From a checkpoint of a small transformer trained on Wikipedia.
Training: 903M tokens, 13773 steps.
MLP neurons of a small language model. Each row is named by its layer, matrix (up: input weights) and neuron, and shows model dimensions 256-383. Each number is 128 + 32 x the weight over its row's rms, rounded and kept within 0 to 255. Numbers have three digits each.
A block is one neuron, or neurons of one layer that tend to fire together. Before each block is what it responds to, as a language model described it from the Wikipedia text at the highest values.

Description: The word "the" or "The" in any position, often after a period, comma, "and" or preposition, including word-starts like The-ory and The-ringe.
L10.up734:179139163167086149063107161135123115118050132071116114151129126101154109100107112169186096137119082117135159137161169051137096131175146094134067173167126169150128070131122049108083159142104129142123153145144119118117108133176076150131099082071142145146098092121166111111106102110051101117129131106098126112146122094183116109086072118068163113106157141119165113126070143100136083110182

Description: The word that continues a formulaic Wikipedia sentence right after a number or stock phrase, e.g. per after yards, based after 36%, and after males.
L4.up41:137105104154128103153163176111127109116114141076132137158162080123081076105111097114133138182126075135126095177089113106144115142178116125157092082143114101152167094173159105149096119110110100148124126122114114072151169070017146175089045136084126161130120144115159146109112138076146130137063135145058123069102121180133054130157118193097072172144139096107145145131142123097116131102168
L4.up222:090202102081174093126090058102117129112164080056117085140133100108154147164092135151156102080168090055112126144109101116143141114138112129144171124127106137160141084139154100174160057113105138105131119123144104108099130136115146137190073131116124089183173149161140089102127096150076147146110097094158175144189150114115153167117094098112126125155158094054192116135127118131145136147160
L4.up271:128129164154124134090074137107119094109163083094126126202126142135169134120130153137167089133103082139116101145124109122147112027186130140139171104124110101128105136105186046185126121099138181200105179107106098095139125155097150134132074139090123097130105133112153129124116116117086128131058111130076168085150109171111140091047108195170153124168139123166166187143127113125122094082112
L4.up702:163154135104130076124103158108134087156070084042088168145114087128154101111152135149144049169187108104117099154185154144160116088087142145166116088131087094136177027150137140122119052100128114164097161095042150125175147143111163132126168177115133120118104097126077086120103113111134193060111147187106121099117158118129175169075123132103059146097223213055120138113158090090148152079158

Description: First word of a new cell, list item or section, mostly "The" in titles like The Beguiled, also "at" before opponents in schedules.
L3.up34:155156140111131155114121137138157134133127135117114127118172175115124130068102143147129103197078149115162211089121151141123170098117143126103194115108172057126151130091083159152089143126086092117115148112155132136132163138110128097126138162161138132122022063122151151120117119074104073136102178176155178071101126105095181154127091102153159138152129165189134157133143135100156201126141
L3.up143:072137157120124152152104142066104107124122072135045116127165159138161096077145165136121141182107093087176176091093144115139160099100115129116083088112098101141105095123167103163113119118149207131155092121147150112149162193089153087095118134079110168139110094129141113145114128095137140129126133119149127078092103135126164054114097169095170104150130137042081126104148140123124186144137
L3.up227:108145124222145160039124143091130108130101159131140130128161167145108101125166170113135120132222108094094099141157116132136131151085109109142094200118139160166127131038133122130150123135125130136147132144105093185103145105114118115134145089123103079124187156100028054185077136166098129133115134070210130084167114108138123120121167093128178099129151115136107140149161109127143175139131
L3.up333:133124152151086108129117142144154146165100132151174106091175140125173157129103162157155130118108128152133144124143124127173144111129214105135130154103145140112143135132143153146165145126084101127073122156102136174120139045097151155158138137133112122146121114169100083036117148107109115137097135145180141116130073147160128038189113099156159135086116113170128209130106148129161169099121
L3.up350:133117127154182158057100126134175133118145145152137100143154143163110146133123126117148119168116150163123155167114133139098106117140088124126145148109142134119097074148104159166161148139191135120137100113140112167139149143113111147163078156074106169152149082120068152114120151148083153118155101127119121174128055098150162173195126087141086105108143157084069119153144098173091152024113
L3.up438:127174119140176182029119209085159137087135131125145097129163074134151081114126102169156154185091115094128131156124141112145105091161113135139117092136107152124156085107123101107135121101107156131120120104143105103142107118106124139127101111059118093167149112074093080118128130112108134075129136105077181137159089109120161092053125167153166125065104172093078132122104119167149193062150
L3.up479:161143114108099183057119163089161118139171167133115123190164118095149058092139160126160134228160092118124111134138117112157119069136125126110119124126131055127123117130135142112171091111107099144144139143132179118116110132131117140128113144113117075113123112102134092088138142114104093187124107111142195109131109094080150108086103199130174098093169154094138190117101136115137156061139
L3.up499:126125114151151139049190174141164112124138140069118129137115088152141092064153101125119106208104157096162167129158156132120133091119244109117144123123120126151129163141102118116149102097110147116085151131140114104181118096116121145174109120139144037144144081142085138078128127124056142157134099119120142151128097091143097178076145222149123108125160158151091171128122129130174186031101
L3.up502:101108172151106085108101206139172133124079160065108107111143027111126145017136130176086092182106160096120164123154178104119145108103220158119093134123120126148132154089106158140146132120130156217053111118141124172091147174139137145118093121050129137136115076137115085125110121103106154089126129094180151111126110114151169060052112189114126123084159137205135143136120132138099105102128
L3.up896:207101134107129134146093156097116116122154086084138149194183120032138100102108138113112099164112085121131137114119113109039129083137173121149142147137141118138191095066097169191108146113167076087078128129119098126071122010146116144160103087073138132127090113108180130143125097124173132083091140147142092124133095128143115171107145181068057194086202125093142121137078110139131092060130
L3.up958:205108169149117118099097169087145108153093141096091103163150041103117123096132116147165141212097151095122121117171173155127111145110131141130105099174138140162142053131133118095067146123129176141118117118145135119113159163081128137138103120079118131149143060117134087070145124136088174126100152122084170086098125116151182122067078176136077119066149129104169161141132104127140167099128
L3.up1222:131121168120159137082099131118185161118142164140120135151147091123174121147130109159133124150174127132163102084088100126180071155132136122105130132094114186086159146119147153168075129113174177105122103144129096126108181134080093122125149052116134133167055128176132107085109144114194145128127122147174081152129066117151069081148113122094108166129127125113158163164077102145127157144139
L3.up1311:182110141111118115113105183121188126117145133133144110159142067082100135103128150136114088076108126113139150142172125117133100062102175109099125145110137133155148142144117106145116133151171123088123152188139091183191141136115107130166111078100108117090108104143102095089088144094109156141112142124158104105138102094172117151123123065093165180076111111133179146130126126125112148105104
L3.up1402:154137174145117143118137125136189123082076148112144091113129109064131163087092149104187117141101114138091129214166071152168125095182132141110133050114133149150122110164114139167126129109138136162103137138141109126122142154046117150099147083095105104092149182092091101113081168142085145136103135157152173130129125109107091155114143088111118144090129126056093140116053127121128189145150
L3.up1459:116100172145133206151088150187065154107124153126152107113099090151115105119181074146179111154082159138136148101095178154139098090143180126118095099141133133120124104145089072115139137134149180133135114165147150136136162161128140149129144130075114182110143143154111125139089162157028132091122121196136191135091093126152113097138052162133142173083122091197102125127086105129155146107115
L3.up1463:072108223134129117020085140138161104107109174141133138088182164106146136144140168190146102140083148126118213123138152111138132153105150112116116142080102150082100049115125104148099139099101197145055114127124140125167099167129153135123101162116133128152118126134147130042121147146182143110115073126205127113115089102142191107072107190174101092101119132167141132154180129120152118120106

Description: Cells several columns into a row of a numeric table, often the fifth-plus stat column: zeros, dashes, semicolons, percent decimal points, e.g. squad stats.
L4.up309:118108095101080121141172136092132134143100175079134128158104117130102148115126125148115141079116161148125160058137146164035159150108220138089121079129121076093095139116116156111143081090147127115105097098125115098096083159110121124131140073114146126140068104209096115082149144118093131119140136151113110116123152112089058124141132138061072108149187160192132139126139143148098114150154
L4.up497:119126074106098084118190139115149126096129124099158133164134158149134141135122122116121137164122132155153156062160141106080143118125163157060195036075099100085127148138096081148154081085161113145103105107140150082181126156139127115222104099157113141140096121121085132082132148051078146144152128134102137109108124083113120113166130142099114143127169155177120118123057116128096131100125
L4.up534:084125108138093099063175108109135113081108159084152132195140102173135165114146132121120142137134090140148136069193140135078148102124182116094149048106151098101133127148151125121189106091173120134091116126127123105120081150103113104180129083128131121119091118118058148128137128070111124142156126162146151101146124085151058115158154139092072114160154197159163135136083135119132128108113
L4.up777:082102118112106141105185117112168093128088169062131147139085108170134187100125146152146132094185124130138144073171118141111167137110138106102073058208113128115155183125154140129126073074197098139049148119134109109180115096141129121206123081139149139114060105153054152158006173073082160167128126166134138102143085106178108077158122097106119122152139211139125153122135133128143126152141

Description: Final cell separators or values just before the end of a table row in pipe-delimited Wikipedia tables, e.g. a closing " |", a last score digit, or a header like Result.
L3.up131:131106144183128077140196195174164127101050175144126118102188098134110135128120118108082129131070133183152144099131105137165126129092121116124098105181156136117078143086163128105116142116144111143050157111137144108104126146009139164124127099124131146118125151139078157126100120114074169147083112124243118038124114122141087126174172158208060134066138193178115123158208101138162160172115
L3.up232:114104102124142115178129119095091176146100148052163136137079107108132151109144060172118103112127148078134135149135117139100141115118115133092140065148054163126125124104106106215141131012132054065145178095096138107111123171147102140165140160107209163159131148134186185163157108198118103061140127107071165096137146109120164153132129143126106189109122119128174130139185147151219123113158
L3.up249:213141124112127032155168214109142143097075110056151127177146133087142140044117098122122144127100104157146212092128126133023141116106141097093191083151150109128160176149163140171121157110135105177104140112077135115144121152133130113144100130163123121117134145108110168160114131134098136136126141132076118073151114102135068117146165248183113136062147174144139120036074131130135101114136
L3.up327:114122092139096107118157142106103102064161116134145147147080165098118103102134114142082111140104108153136134090141108140027141120099184138116095053089107149112100116103162169186153123090173115121079054117069116060123158138098136077088158144137134178151115129143122167054112132145119140143108156145078111068154110078115107110149147227125096156125147175164175102140147104166133124114133
L3.up375:153112087122065120124170162085112076130160094100144137129110150082148134158116098156129118147095098089134199118161137129107153116156169121109155056125163071118128142127171130165052070101183102089136141125091134090116137132145127073153142097159138145115145126125080123112154154116157129132124172141080096094181069114133070108147138204102142142076116164181169121119042081143122108065130
L3.up542:141131116147094123112180141099135114123101122147132166149200127134141132150141169131135139140099117182140131057206103143069135090140122140103162047139115060115120144095081133040116091123222137046106130131140112068124124151094128099165130114135155100139112171128090119100113143083099125177125143145155140147107108098109139170164186150179068142109202166151135134133095117136127126104124
L3.up612:126114125146094132108170132121111162075109094087116225150133095076139144164146150125124118142083089176096205123142132149101142131072177121139131016168109037099110139130107102107080132113195140054134139154168109112100124142125094136121129133153166159105117143110143148099152142126135116134122135153123160086202134121141104131140156129150153176074248196164189142114105194104184119062141
L3.up637:106103117126166132077126088158086175134062120033137151204138145111109141148100127147143129094154058146124185098173089164109156120069150107115119096108125083147112113142143094168114092112230089116151094141146079093092099142139147075136137135150138112094118149132140149048142141122118134139123165118141090090195143105116081202155121156180106222094192148138142148101081139131175112107131
L3.up782:126135091135188147154145126091121135170113160117126110123129141110119139142137102152103062144105158112108136140181101129095134165095130125113115083121044135094100190134142074146111095003155088136101212115146118100111111120119015114155105097077255111146095121132178198145142116156134131059159168165088167081122123095121149192132150097149107152120119117092129138146182171085172141143134
L3.up988:176092121139153097133094144139124115112083122164139142126173127095172124111146092124085100125160151141129137094148108149100134139150116127091105138153157130095112128072115163127062133081188143114120119118100141100132159086115128177160097110105173169152091160127104167150127107128087056144055107161124127095127161111143113167126203169187103095112134118165211170129082127158134138086130
L3.up1035:111116128093150139151179112133090107119054150064145084117093146116124159058106161166125138150114122085156158116089107143116173176122182123101107110090141160091096151111148170113130069097166109080107101135100104059156166117105127134135098147137133130140126101167152155119092142069235157161123149142122119078146158110135082092026151109122135131167127117153111103124172146123122213137114
L3.up1050:174133095128152145191170181082126121163140116072117087100123165099096131049148105114117118160076126107132137089185122150097142117155177105118177102101139097082148167134178145118120089084141116125051129127149141131092155113126135135183115167155135141167155104102141158089152112089121111136055154187130154087118120043129142159160129132183137130098178163175167102108147112142113191091105
L3.up1053:138113119150062144161113185105152116114102103119130102118131057084120110050121070149110112201100096101141146084153105101111143127125200118137147114110099091172095143105157153094135045106157078129089127116088140117152151171103148146141133117129130132139106008140127141109133144106141109125146178130135144141144117087103141178122145131118140105170173118136104121143146129111107108129145
L3.up1181:148105119124054088125129112182055158133156111080148184148094133152120124202140113184138141141156095127105143092169128114074127129084110116089135089138138065120146124099112122157058149116166079085147138113127125102110145136131137030160173122160143142090129175167139155101139093106158136102130144122117126101145180108152070148171114114171102102096159165149162118144097104166098113075123
L3.up1451:168152086118111135078113134145199150181136138164133167142141121169143166123164119132135129106130143137132138133171118094094125078119142141104106144135108091123072172137123121129141107117233148144091121097113114165185064127096085136130123163090144152120066124129090071149150144151129142113157169113151082114088134095111108175147097196102178148094213173165145130069105136124121142124130
L3.up1486:139106100128111145176100129162069161135096108102123136107136133132124142176107162151125113123220079115135124107157117151060128108128130129098118018139142057125119129119104164153060083073184096071108152119105116098118119157119115058175189136147126152133127152133125159137145143133163135108129152152109128101155159082119104149175095164151134156098171138135176136122090187157151155098117

Description: Delimiters closing numeric entries in tables and infoboxes, such as ), | and line breaks after numbers, plus some mid-word pieces like ill and lus.
L10.up822:113124102107144170098165173152103132144141110125160188130124071091116163118108146189131097120169130103146207095127073076132104103143140102116156078087174073124191162074134114132100140086069065100156091120144039113145095118168072062158156159160138155194128189089164188093111144137058122109158118107060138145137175104099097172109147100159126136152151083126146116145170133132194166109157